python train.py --n_layer=15 --norm_eps=1e-05 --attn_scale=0.177 --bias="none" --init_std_down=0.00265 --beta2=0.95 --grad_clip=0.5 --schedule="wsd"
MLP neurons of a small language model. Each row is named by its layer, matrix (gate and up: input weights; down: output weights) and neuron, and shows model dimensions 0-95. Each number is 128 + 32 x the weight over its row's rms, rounded and kept within 0 to 255. Numbers have three digits each. A neuron's up and down rows have the sign that makes its largest values positive.
Before each neuron's rows, "fires on" lists the tokens most often at its 100 highest values on Wikipedia text that the model never trained on.

fires on: "made ", "k", "ake", "Score ", "j"
L5.gate86:103189137156091126066075094076120103054106127139086150169164153143220199087124191068159163185135134115117125145122146172162167143125186167143142112117105143082128072092132141152180157158156114138120160103082130145118104199206111066132103098171104073123112097109130163088109131125140106133
L5.up86:100171151070206109108103087116119106120118153094086098151126178146145118152159149132176102128132151162135121153113103101067172127101131153124163137139064119135144124139131096142072114124145122137126153100143103134115128130135140161126147174105072120134080130126106158163164122169109157137
L5.down86:070101138105139079107108100177117172132170219081115132116177135126168160098159178103142103159124124118138066114057134164118135126141144143139136109098131152109177128088106115139125076164113119163103169151175115096136129144086155116100123119103117127146154131153139117154208147150155124089

fires on: "ent", "aut", "enc", "end", "ot"
L5.gate1751:152161096122080156114130108076115086198134138148103129145179095121121114212152177151103141129117050145105121136137078077126150082111144098168125127110084130116194152071119202131122191177119109142179158129112109132105110114098082093143167170154119144170163093190101094102136107091096113045
L5.up1751:176147135146111134191134130060075088097129153128154129100082075109121084116125139075142167157159092140082098082146039120142085127139083188191115105110095159161154092106095163139124131101117108132100157123106126150144117124104149147096107175097148089128108115158064110197141121149131091115
L5.down1751:139185144168102156142107148122099129100143181113090177140164103119107134165149139129103156101094155110126077126157160119110093148140111128099062081091132105183203212110109118122155139106106095170141196168106107167130152077116120141121092141138069091069153131150186100173097176128137102168

fires on: "her", "al", "it", "mar", "iti", "par"
L2.gate1754:103198059122166134110099145100109161113158154170121176117132171144122127184130164085160100189076160115150169152135143080164073138139090087154097168110093139162137101116170108089142089123143169156103154128153127152093141123155112153159046114152127085113113186138094112194105106073119103110
L2.up1754:091123091143128163148188152182134152152103174134125121189130110131116109092150095137147204102162181160102100114092130138114119136151148151127098129136153161094157166120121133135132134152120147147136103109124097122135117144163125081136163152209077154127180154152123118175129107049154141157
L2.down1754:155087185090093162066156134164140095127104097184173110070076153139139111155130143047141154086130156161167102052146156143142193160076107158121128158127124065077127157092082127134150112120127135130127142118096134164067113084144148095111167088165106079140148153133086090138116197120092113135

fires on: "ir", "Kar", "Ir", "Er", "Mir", "Ur"
L2.gate1191:150148160130114161145138125201177118081156060159182105068113132030125094154139080118113114128125110138178119147179135101152117108161119110148155098077167132235099132169084164055126109148068177092123151082162104126083135182087137146153136184146118148136147107112203116164160171144138092129
L2.up1191:135128191117147138081153159119194134090162115129170155152160132074121132138139094154144143118075117167127182110116104072071131099157111122172140064186182111132123140071147160106101079102094125112133192101099143136153165114168115087114095143063135094141119119121118122105161087140157187102
L2.down1191:155135127120114113139079080130158180136168049135188137060178159113170180121171132169164159115118129127099144156133151160062072109145142133143183097134092134147100117140106119113167142094124124074125128104126121143130128108124087121102147091142164062115162111071147157124181123145119175112

fires on: "W", "es", "als", "es "
L2.gate1998:163109148169128089063137158068101126135126102123175085133116135099106167108156119115127131074135074120098120069158159126150089152153083168132118084160168122126184107114114123141088162136206155100149111146114169073164112114124151174110113119107124120156074160144120146163177098168083128133
L2.up1998:124136142123148115133143132137163089110106054142111149178145102109160108120232135099157083098117138173106181084160218121144123115127173119129149150083160066192161128123087136124106102083060124146066178083075130121145171132121148180188058157036103135126103114140120085156125088110118129192
L2.down1998:099090105194149084125087137173097081179124088096169191095135167147129110117121152129157117080135166119113122131155168088132135120123087118153133096121148130159210151093104127155126105111101135154087132113153132157054139075168087112138111160107084161121158097147142162149081140109188097133

fires on: "al", "ent", "Ab", "ab", "en"
L5.gate891:137148156156122118076125135102097203126105103120111142184129207160161130099094134087137147066128118073151085108099131189172097139100119197163080185113154186112118126118113110098218170121108106184140076163127146153104106128192098131125152197158123099130158089105059084132089174141166128120
L5.up891:142139107099104066105119150114095193084134130139051116093115114134115029098136169155151117168074143046131160132099087131112171016070135131112160121089140133117064093101118163134088148156179134145114151129147095099133197194206161128073052150111191169085118127141126100151119107139138080114
L5.down891:119143061193144095167137114152173175107100204139094115196119213179157049109105152081137167087050120119133170097181083139167137098141050117168104133140159148112111120139096150099160150108113110163110107146205133142107151151163128167111149151128098134148128146152190115153136138092156150109

fires on: "Mon", "on", "mon", "eg", "i", "h"
L2.gate1372:108180091089122146132128106098195160177160132173177156138123151111147087177169086088123111132139079061108091135144039140128158154112138123163142140132098179178110166118096160090165071191084166162095143100144154149101114115198095124110115151179097138129109152158147163121113055143099151179
L2.up1372:046115067088138125090155196142149144148127133113112078101141138112078078141145128109124152090167137130112121185172073132101111103178071089150093130123095142119139145152135193120086173129094158143123129110099173093148136118095143149191139171115117104139144127146109091131116121151162117107
L2.down1372:135169134143097145136092161120141164131133111116107133140124179154136112115124190131160146118107083087118100161173155125137097104101083103057093110160118139129156136105135136102137100094125107143123161099109114111061117130119114139117163140075148074110130127134123161155121125120146120122

fires on: "My ", "120", "sil", "Sil", "el", "my "
L2.gate253:162102153134121122096097148122134134157084088066175198162108130160126147121081165125126113167104120054139129150152136134164122154087111127112129119113133114127172148118113149147140104092144138111089107125144068169153095139145129169154131172128182157177140147111091175100135088108068103148
L2.up253:054064167145107107154135167121149152077099122118105145085087111096094176134063103106158133105112010107103108123062110075120122132089126102195135081142207124207190165132151108186126067109121093125126141126140171137121102092123132162096127114151090145151115137125030094033166147147180005101
L2.down253:169130126164110100120203164106166162153126086150149147103148134152160115163162125084129104081135150172148134128168121154100189119152084141119151123095090168128165103107147170123134096191129093120151183130140098196135165164180148140134133129140144146115126124066115150097118072154131086133

fires on: " ", "th", "DA", "Mar", "e"
L5.gate1698:102114063175025170102074168098125082153118095064089165123132147185107110111144090120172159100154110119163059139106121124139138091140106076183100157075174090153116144127121160161128110126182103148136096136180104144168123103110045143123145094209070143098099137173117108058105125130174166103
L5.up1698:124131143162101147045033149186111133193115124062070101151088139128119163052108147134137112137131176139126135081148131099126060125149158149142130102116094124099132167163114154147110089107088148129140129184120063132106168088096140078186086168111146121174143210178104087179129098063137183087
L5.down1698:132161096117122120101150081094173165114139126119116134080128164071094056123098169136131145111165130121159156136090165134197158143173135175135148134083107060086116098150047146170099113132097125130165105155083125143134121125103120096169073075121099086164139125143103087164137123109110159087

fires on: "Ex", "es", "ai", "jun", "s", "Ru"
L5.gate1793:187086109162124145117109106123139096126171169109106149122146168104094158122136115159084162130106176166146096157091111161077079127188129130131160108094163128101153174114088073096183175138139136144134125129080136084057136147107147182123101166128093108138102090105106129050146170132105089144
L5.up1793:114093176164119158142099100149149144110102141121171120108069144080223121135107127084084201101134163126141162118137132076093089158065126174123197158143151116135114091210101171109142174118112127127106146115141140089182146122146153179135156191156125062176101114129109141160205127093149059131
L5.down1793:175133156189096137187156155130158170146175152101115127135085127106159127089146160127132136111171165139119119127128098117160104122145125092098116140110140095153142126130136152146179138083119112089099166143151156113129138074107116142166114128188209093173096125120116176185173126077173142094

fires on: "ent", "ver", "friend", "$", "mother"
L5.gate578:146139172085135113114126165088127095121124125172122175126152144203120178133102124114128133142124162092161116083139094086081160125134110121155085124139089088056127122068142069141142110143156104120129112127142101124147172112152156120131171136102107141165158112084094118105096162107120120089
L5.up578:160108112100159159161099114079124072159133145148122067161100074156085129101126115120117118178073147062104158153090124184090102094151048145108131137171187145114159131145117141096126133061158148161183141160106151160178066112101137134099160165117136133131186181129113146092030179108152131135
L5.down578:144105124154154115123119073089126131123109222135094139156150094184120166053121171113104137136113108196187084120158163144100152112174094122116118129134144110155125190165121094161099117148071103194162158133122122160167125055078143180155143096086146131146056184173109115134150163132130189089

fires on: "Al", "fac", "All", "ebr", "ero ", "attribu"
L5.gate994:163137197107119141124103076079103143125123079096117109170157102099141109146131127105097127114140123108114152120161139082122210121085120107115122120102076122148141118051125119165125125168177145127119146125123105160167178186086168109171117144117147128127111127129120141052172110130192137120
L5.up994:032114073159108125103123117078118119105122140137168062132101161152159169148145128108123151133094119109147142098165100128116168127121108123103139058104150141152172147127137144156136127033143166118161169143139181119112165105119119093117152159120084153117129113152132074121142077121156163107
L5.down994:152158192082150122125085161117147108118158201098102093118128156133127032151176098148147118126121083101198148160080178057109117132096118120139173080092107154123099133075117122160096127160150198098101171126112194094170170189130125131152081146141131149139068141131126148104135168173148214156

fires on: "ly", "ess", "him", "ity", "ish", "le"
L2.gate1006:129144165160100136130169174137137129129130149123135096140141170141127091191144103131145143123100094115154174112166133093132141136151083140116160105129130132109092102087177142154165131112109158094106120124102095122162116127170155101112126169096162156078154180144070156064093195166096150170
L2.up1006:203164098116159087170136134129172128194095105102109085106149164090139167135156162110140073115108168153096155138158166143156073122179091130149189105082135103179100089091159189063170167148151133145045121156168152123101160164162128103118150176158144151093135151130137139097126167185119147118
L2.down1006:170143126118130171113137119118159141121100160118120132113151124102108142092125140088090151118126144158155126146170112133104068115112111092127150106080127104135113136130158122099150089119123079179065142102147161156139137164136109096158160142140142115068131140114139166161107124156160141101

fires on: "er", "a", "o", "om"
L2.gate1036:054122109155120096092108125069108074120135118093102117115108162114075218122128176134081073090089191118119120130084118118057082160132119166129115162121157156120173084064109100142133162148162084080124191139088092175063119148127141144109071167148132116128090140203082174098129176090125112168
L2.up1036:116160158101122160078118156104108116152164137115159145158148102125131121145135142105163145102189136094114125146178131172158136186118150106142160094117100156116085147081110180101132170145176165153152106175159122089087105132127119164179169101110117159100124116191156125163178139129100155161
L2.down1036:119101108113136151169159092154128142168063177142133056124139111130177112141108100116167188152135124148091159154091133128083108127132144174174175096155065068131152147157118141090127180138143089157133196133122093143105083137127090110119170090120136124142085108171114057128185125127114139115

fires on: "in", "ti", "en", ": "
L5.gate851:151150126136133136161160123134207134203084093169080123141118131080094166105084120179127185181114097093137177161132111170109157131163113149091100144096137166209113137100132141060169193089165216090173164137150140129093120177097167148056077120141176077153142187171111117123165122129136080094
L5.up851:056054142134092151116106096137101086165136111111118165171204162142146174129155175112088105135117110129095106144133107143110103121149118082146134130139085172122138112100102150123113131086153107098154146143140098081091139162099127108071086134172172099142100110119180093180116169133145094102
L5.down851:140118026117135151111074124124136086130140105127138156088181143138123071069175171139127088132142125114090053111128109115118111122038081115120126083191081137123122137136138132155091155135078077185117138131111144175131149155099096080122174132125090149119127149081185072147126157099150140117

fires on: "it", "t", "bat"
L2.gate33:142100162166149118022099141119103147088160115186123086135132122181115098188195081169104144132093106110122134140121124071080125132167166097162145118138170131126131106124095146111103124090114110177177171114119074125143123113209130135073087111095111128119118174154123078146155130136125150195
L2.up33:113083099152081108145128127110140140145172129131144205121064141170152137161145107163175187098094130113099130133105152114091154076151107113117164087153151173061183138092132147091158170132119144142185133118128112099093117146193074117118137104172143139130138209117133113115124160140074129176
L2.down33:143091152193122145073093144122103107140155217176114167209102108168149118124117118087171069100188078124087104074186164130171146068123142139157105136175148129160130108132077127142116147113122139095161055131031108102203129096151133173066158123136105146151152154135131133159105158064130085109

fires on: "T", "Sen", "Mat", "sen", "less ", "K"
L5.gate1484:152135142147111070088171100158090162151115117140136116140115141169093148105140090180120084129098138092144186116144137133169137132144137146106094146071124188113100169148102157136077141112119180085156111163087105116081068072137109119105123174149116079127185109165204099086156162156146112135
L5.up1484:127189124117128123173154190162129135104128186135128071046190116136119091124146126132146122131166116177138178114108149133144106140092131160092189125077133142079095119134071139101099130148059119187123113060097152134123102122121131100122143176146152107074071102094156124100144114225126073119
L5.down1484:117135082155117129115102101108089106151048142125148091149169175149156107125169136166154087183140154132144174164133075070162144125091142121154184090075083105108129147102076157130117073104145090241123166096104143144091092141136107101141129121139121073091139131102123173132135116142103152094

fires on: "ob", ".", "Leg", "ok"
L2.gate580:198129078149113135077129116139147098185133135066091123164103159145167122082153169108087134158092165148124076117135099133129143091150107126188147129113150164119155128131112197102090135170115116150072120121125109097100126159177139103127114164125141133111115116119191207112070112073116165138
L2.up580:055166136077148115118081136134106151152178142132157075094178128137144159164111100092102178186115124064158124123109089159124125125121124090160086100154137165105110144129091167084110085136148128131042136149094137151130143112144112145109093157085148156162151136200130207142129106088102136087
L2.down580:187157091139149076135082111158096036150084125080135153081073165088176100086123145088166198152086137140159164103134125067142097140081109097136200148056114172143131169121101065102111192102108131106163137111112118115125057158142068094158099149132203166146164127111139108134099090112164152096

fires on: "ib", "ah", "arg", "100", "Height", "ump"
L2.gate448:125183162173140128142169078150076176179195125133137178096189137097103189205134085103112141125133138164103134169108198167095150131143117155149095104098099151214119148167152046069137115130100130182142117160134190145100078153088107124094134178150168195149116096087159094112157114109158122086
L2.up448:122143152115111121138073067141150174134122137152153141135135190112174102148089142135152058204158128123085194130042130157173115168140080139083117076175145099173103147112119078137184069130052091127108092110129145150098150167115119155163117169162194123113135117136201109185088106136123136142
L2.down448:095116157161133121224094105079165118128082212127140213195151160113137183151154123139150120183095082120145098131050129150166121127173142134137115137150155120113111181147095122112139076179089110153130096128071153108131112147093183142102170144155127098118165137079169122135079140134111064085

fires on: "Gu", "u ", "gu", "i", "An ", "un"
L2.gate1534:134099120099095136095145097174094177189180153179131154188137133119092162085112156141167128187124144088173149087096105100170148178091190146155141144170233153119078105144101091152207099121101104148151127142065137169087115115159090102099060155167168109137121111131094133105178148145135158109
L2.up1534:073107124138092197209094091104098178058134096146095101137140119078099191110150183211112101072209140087126117102115159118062126180179126102151148159092158135064160160149119199068130105127159146111150082094107097119090133173102118118135131117113186109100131165112161166080105114101128137071
L2.down1534:096081133150119132171084132123041131148111086138084137091200062095124141118139120165163182170153099198174094129171100131076144114135136139077098129087120079099092158130053113154104107130076098104139126176123166145084114140101034088157103211168100126098150138132132169100096161198187162047

fires on: "ent", "experi", "comm"
L5.gate1369:162076122163143150119161198166199111171102118140119151121119127127094187115116118152100121106068134060142094156112135143017186145126094134168137168104141186143133134046143092159160131121132106149160105115114185135121112093165130166155083117173120109169138134110106144153100136120104129060
L5.up1369:131123139149172168134112114117161109108126098169084146174074149208082123096163128156116140141118118123122117148185139114084120072092132086159113152083187155106158104114078170180142175084104122110159117141110157186154170139129171106114124215103101244167140192143092129117172128152167086101
L5.down1369:097141067154111099089100138110147128110111160162134144150144131178110174166083169133112169089071160127101157096182128185050164072149140140151113177141137094129106098152089108113163116098128118114103161084145153197205142139148180111093125162109161191181151137195159107133154116141152114096

fires on: "fe", "Fe", "f", "y ", "dis"
L5.gate1828:150067146164134096165124116153155159092111111213083101168175133100081096173149118092112115142173078150066113133163175094102078078122177115141120108112195122138148094174135091113089098123121094176137123069109124116143121155195158139114106130107116083155143086135126165137158105124097091149
L5.up1828:076208146187103051096157136133167110103128154130092183118126126113120165119088149145135116133126133124198174116152157177076111123172133168225110090161161125146158117110088088179102174135119123140112106163154136156079116135082109126173137115141165096110135088177112086170066134126103116157
L5.down1828:152094132082091112175165074102117043079137108150068118114152112154108118154134157127130063182120113161146128121119170126157125128076184192165098152169151104141118088118064102129122107118160078088091100115154095176101172051154122116134153132165100100110072163107137088150165108166072088120

fires on: "i", "ie", "Suz", "o", "ie "
L2.gate1951:119136140178088100145200102102090161113091132123093169120117150120149162161131083151191106036075119207188188150116237128082113125095141152143151154122162135179168198102081128144126094152118148136147156147151155132144094182114126065093172116140134113148131151110143143107145056178131118138
L2.up1951:127125108144118083172123116136153137118100189101145114115149152134175147122140057157054104137088118087107075115154078142127103112138145182127227165169148109085108187139107168217134137135123157079156167081107080121141175140116138142134092158071140104081141108177125150109150148108127150167
L2.down1951:156143185157127137127125126084069123106099114123106098113128088128097159050110101110156086135142081116102105127129179130116090054138109077109149118127107157168116136086140191157090138157113169092173139117149124136111126151147132200115068147181137144140125123186132115064186149160117172116

fires on: "I ", "van ", "He ", "el"
L5.gate1893:096152119140111143163162069110141117112111117120120159097172118066089137098156119075115144111162170139095111111118171159096093143115120145122090110121123176111137151083147065076157039143129118148114170109127141144129097148133156200081068170113140092145167145102075173129119122113143141106
L5.up1893:124117218138093116124172152128157155138099144084149132112179188083145103105157094150130158146093121110148132155116152143102101136126160120152135086165129121136081181160142122168115061030115106085187074141071162120137051136230071210132110156188143140154154163091117145147141149182131124098
L5.down1893:136120152124149116128159108107065133167162120158150154101209128120160132152156131154123110184123170139109170084143125180128130123085136172153088058124086158149131164158147156085122078143164065090149137110145115099067082082156076124138101145140128144101139121088103164134068133114137115092

fires on: "e", "i", "h ", "l ", "se", "u "
L2.gate129:107152157189158171090136142144167154166165137139122114166138142135148132130134139128127134103104146118177173113191104140120145111072170119161101141119130123062098178176152082148136190129137075108140184158082119084058186156164082097137085118135151165090135163137098180133107157159117162117
L2.up129:154075135142175138143146154168143118128177062145135145123111112120132128111127163100135177116123145149105132164076095135105109120158107144148158151106180074115128144152114103123165050108093180174132156120101100132152165124202159166111109094031114148180148113082108199112134147092131107075
L2.down129:156112152124166159205087121130128166087198082179133173112159115115135126170169112131131145101155119072058159099108094118110135102144143097109100159148135151137124151133122099148166120173157143114124098118121140074118089098089076094105143067163091138157192089118089136142145141097181134098

fires on: "t", "o", "Most ", "h", "class", "many "
L5.gate81:172123132165072129104134112109149131086098132111124113167171190129173116134114162177132107150104107117145129121141092114158124148116137088162121051159151107117182144063105095114163149115128098158177190168079140114093154126134103150170085145110121118158142119184112107097093114089151193122
L5.up81:115136080067101122118124158138096128167124126190128129104111159170165128148181141143113106064137107071096177104058127140086074082140152123133110121150115110138077121108140155062119129115181074186083079088112185142136105164209089099175114074117140091165126208105125150166155118119095193079
L5.down81:137131135160047114105103124105145105145161111111140126154157168135083134117100140088144083092207088162165161103170124150179140169148151130183158140098137113157204069133115093161160159097158129173113129163107112149158158132123132119157119163116126131139167060091129130153080084150162154096

fires on: "-", "works ", "ali", "Singles ", "work ", "Sk"
L2.gate399:160117134141118066098204128052210130170105101138143089144121134150129100153129108127151166084154103140120077112119145121110094093102152094121137115152067148107136127126136144118160138126143150124166130129161131095110147151156132170148108142102146142104145123090157108127132130188159116073
L2.up399:100154179102120114175042063117106138159140090126146132166114132094087186139125114096083134150086152170103152121078112161137142123116131119076149106132177096114136153111118139121146144178044106135163181141159167137100122152002130043117125174127168150139046135139077073139102113112187120099
L2.down399:110109064145159090077169184117102136151127138125147120142112115144126116106103092109196173160129145114099092155116135137118153093197173120130142145164065099118121082148090114160142125087094144118022157113163146123095054152108108149159153118169089130088165111123127139144172150143166185131

fires on: "is ", "wards ", "to ", "wards", "a "
L2.gate832:147143123160110154155157126149094166122154109110125135148135146114128160118149053181094164111129136081148135137122082109136155115148161102118144118101098135107138130093092117090106134054181201190160138173138125116117159180165168131133194108155150132129131165177120131188154148093141105110
L2.up832:111118094145086157111173066146088105143119124112136192094140147118125142104131129099100177100128129165142137157129142145132145055122113088198159137135136129139153184083121167144094081194122186194120146143121164113117176151120108150095177129074171168115149143117182078185091176189129083112
L2.down832:111108110141116066110144078138127168103127181128133183146090190149148118134102125086099167132090112127155199142124115127173139140107104156182141146114144121065152173112188099142105117129121115125087229158130112135159070135127091148090118062111146169138121139148122126122118146166127132126

fires on: "En", "ik", "s", "J", "es", "ann"
L2.gate1078:104116139156104147124119148204160093147112140154128145115125125065130154146069118134165121123078108167091135152129096118142111173085179154088115144103155119139150180066173087165041157155150112189060123182099102120100157166076095125181091127151147149142097091139116138121142102166186136173
L2.up1078:163102143111189086095147089078101180084161085147202082180088088130187148085177118116066105126115153089184125109145101068149132111118118140105106145125085083138112112190128143162140141075186191127130126100179118132182114076103141163067125116134102082078097128084083129074163138079176099146
L2.down1078:161112140191121150167141134116136151112159155133154214167135152132128141183110117069045073155115147159129105149129127155126187163103122104120115107139126117148113107086159160107092165071160145095149143166151164093121117151112161150060175150174152123110145105111139094179108159131111186141

fires on: "Qu", "N", "Me", "n", "Pr", "n "
L5.gate911:033127134099121148122096146097095120145091088203149125124201127212148183122172131146074126135141066131177111145142128173062139084134121113138074139161093203147122111112145170145155122184131174084160167111182141198089121111111133085158161160144104114159067077099077121178188122122081121115
L5.up911:113083148074089111076146103149145125127170182145111116093101148074156099094134122160177135138161096164113157123128131170151126095166121122102163123185136065040101124176134077069175099086088151130136140135116136070203127127111079131107100114136139126118149062193129183107156112130179146119
L5.down911:127182174143121097132075077155136150124137158132067159107112071151160158087117138139208070121121120156099131154137094113160133113102160131142132184142059092131135115130106117125151100097097143156138107087152127141174032132145185161120089106126080132067173088171125193128172160186113148134

fires on: "ew", "w", "ov", "prec", "ac", "read"
L2.gate354:097105157151151114105125143174156135158132125144103129136113160172094081122166143155133099090151149145139117095181108159176165131141107157160126171098144174140150135197103098094112147073161116108188138134081122097131108138163136135087105173168167150173065111095108116083192046138172117083
L2.up354:109149160141076144167145101105151112096106175150022110160105130096145131129165148147122184146091133126102088140183158138155129100182072089113101139170095117150120077087123108105110126160103076125101127118070153124171068137103142149123118186088132152168066093117123185115182138097153212133
L2.down354:130095115102172121123145104158115083154044163148088147131158152153132165115130097099128140191115137135218124118102186128104115074121070118106119144164126092136075117149103073088157121094044153106128158155085089176113124133160139156126113204125050149143094103147125154115186155124113144126

fires on: "j", "o", "on"
L2.gate404:080126133086135114096112146085088156134176099181079092088142081175187161093123156126151138133136109066148172052120152115087148160148116141165115126138143131119091140117106105104140219086150115130118152162165131130132099102094115129108037149207164161110138157140126137092144108117098078135
L2.up404:127162142067108166131147187167060118191137135124150095121128143154125119085129130090142171164118161115168133074105159128147100155124174089134133079122138118127111070137123185116158122120100190078099072138158127116085088152176165093158132108170120145131132111141146110105143057092148077136
L2.down404:113072125078148112097079107124113135180105212155158142107096142142131071113100186090102077120120078111120169174194120115124142204102087096201146044113148080174206152060087124172127113076134179106164090136164095140121063103155158124083108099148107141097101082122188154200111157078114142115

fires on: "n", "s", "ig", "uc"
L2.gate1227:049116146151116133146147100149127118095139117204112148096126145182114118155102076203073143080101126111201145125078142106134085133176176104110133136095197157174127112178142121110152107111134124142097099116141116119040130111103144121148161047112109114102099193089127060159164153152051096121
L2.up1227:148140139095134169107101059150145094167129149163200131146142113117147118125188135066118115146125119108101144101151115112122161126113171221129150159089110146158125117172112080153103121153115104102106238119118164172140169089148191114098189103111129164144071060132139116163156131129116111137
L2.down1227:146127114147106185145122174168144094129048187103128110183084162132144149101076071145133117108208158109117120103131149216113074076140131149139153157094146129124147142150116135139089134147089124161146088150116163118194122047160175146195142114166097138149160154119079116132126134154152141113

fires on: "n"
L2.gate920:131138135137107177123101141102125094066111070085115169135139116156080110064135072157114150145145149178145082172159171058129080136122087138108174186140136107075136189191097105120144100138168146100129074137081126134065195158177113089114124175135137114141159127142136133121153166179121121144
L2.up920:136152186115100117066109112135161105112167109179108111097131195142169145149125100109129085120152107090177126158031080085122177155126131158158095086115143168134122164107170177184130117189108104132078156107139128131046156149068192141105112145132128142101128168110168125092145147166109117155
L2.down920:126129128115105116119092125182192102136082124132118164134133154234097187127106077110141161084198081097078191075157103166083127141126127167104117104192131115149139191142099100136095098169094160141073117147101066143206115086118154124136171079150159111114157150083122108109126153150124107111

fires on: "end", "enc", "ic", "in"
L2.gate36:208140218078042097136094108096069106177126128170138110113139138172081096108147138144070112084125159092148094123120156173111115106124145110168149127115108145104186140126102148132122099111121105125136127074143127138166160142047070120101089122121175173151227135085076198116168092121140073118
L2.up36:093133135141081139126122102120076131105120091152141192127115128126116070133181152191100113137111199091046103114145090119155137167150179172106055065119140126099121099130103068113127147019132118092119129111150137144219168092130111135130127129067118134146124151125068161130099131156094153130
L2.down36:125142161131124173146107091107159172137096192083166123124099121151140116105153181104159069107184195174129098141159160206092123160130103110123068113156101154102202177147073107099161094119083123147107106147110099202161102121154142143134143137134143159132174112069076093102138130132125157138

fires on: "P", "sil", "er", "Sil", "ook", "Wall"
L2.gate423:123092086120126100116135148158090146156127075179077120167165108126146103121131051142105125154081101100201128055162144105146141064150099119168155135146108119113090139129058102126167138103163113172122092169161148103176116141108146126139166148124175164156106121191076110136122158126155148115
L2.up423:129096132123165091163160146134135146103134140114080192106114110147118124139105121118166144141162122140137165152145099134172124148130092107150096164135179158052174125164097110159178142120146070105110158101179088093108063134141129105140114160075060145102075137089139147086136160117143113136
L2.down423:154098079109119119178171209110149182094136205141120131147100137130165112107151131181128123133120154150121095111153128180152106145170120077148148142075159168111138117157115136130199124153134091163145108199183130153096144168134132154115105130103127155085113111084112099096175142216171123142

fires on: "using ", "used ", "across ", "on ", "uses ", "use "
L5.gate1260:151153189167136139078107138153098113127136067146072107072100126161137109080165149163126155127102180126127154125165150095121182113171100158085142101136053163170173131120121153091145124148109137098092124130159106185133113144148105074129110069069151151145151137131113107149168131174191098149
L5.up1260:182114159069100112106146104157087140167153155135137091104125151139122078182175133121185143082136126145084138095132187127149162108129094119123196101074098214151187116105085104137159136150170156132116116143144135026147132093136104139131159185092129127161057095119144100157100108083146124091
L5.down1260:168096171177115131080144088130098106124136067141120130084099114113181112086077141090070165015138128135149161139154122197170130154090151157134137149115114115161157148152129102102109088143099090127093061121115165163120085148128122070111173107115096161120114074114100128136173115159109173143

fires on: "d", "to", "ed ", "se", "ra", "ited "
L5.gate341:149146126098116089122123113138135083149087114111095127138133114082132041171155137141118063162107149105127080151171172100143198136093139100200164086120210143160090089141118164131162099117139137089171156109162178107126117090129099140135111144195097233166081078131141090157112134053133130124
L5.up341:028189093073094109181132134100153144044186125124122154135138206174174119159127169136119156069149128126125115139156152081112136084121125147131145129156097174084103112080160111139175162087133165140036127115164131071106155139130133170131140090159189154090193174139131163117152053115090144137
L5.down341:103119130159120090156122116133126118106094186062187145142160148116073116134133109104129141115105110173139124106130088119154114106094137097101197129123058145156148127187108077126123167102138097112163093119117149163149093160170184153099136170201156058147135146108130140137139091131149127161

fires on: "de ", "'", "Des", "-"
L2.gate520:116207096178134163139073101098113124157143105115112135096122164160114099106176124135103131109133128115166126100099125106114178136194164063142118153114086120094126137135163146143103144119104147118141146154149106129126148114151155143116124146106163070125146115136136142110113141149073168123
L2.up520:179167130136151165202122100113077157168117131126085088199120187135124142143080101090154166135091172120182119089099157118161154166143149129097164128148133121061099132134167133177079176173117133156144190159129138103146128093190148103150111116104115131096118145050117159209142154177110148100
L2.down520:145156092169116145159198132100120158141145104155142110119110154084148140176153149131054081111083136132147164109137121093069100161175131102108146143121137123150094117094136149139090160134139120116085123109127127126198161132141139140106097162156153069161118151124058137136117155170121133133

fires on: "ion", "ear", "es", "is", "n", "k"
L2.gate1094:124117115130094119160127138165086176161124114165170133134109105180096123127118142073138142112155098247113104141089180131146174204141088162117166140085129154044069131146115096073124123185109138079203071119170172106124056142138153098097131132161102110102097098107152099102161147133138070148
L2.up1094:171120072114122144095123128106096097119166136225104126162120182202127081157082152169146114216166096089106062143064162122154133105126107154205111109143092130140174112101148162153124128093143232129118137130143149099174131125134090095169122108140097129152114100114181082097122148113146121151
L2.down1094:104135087089126162141087102123126054093030129082086147144122174141166113195069096126162155118196122109210115161123115145085148126119109101142123109151122076160162128143100125146189108119081193153147148145141127115154180087097138160022144114150115146097166076123122130100095160151108116115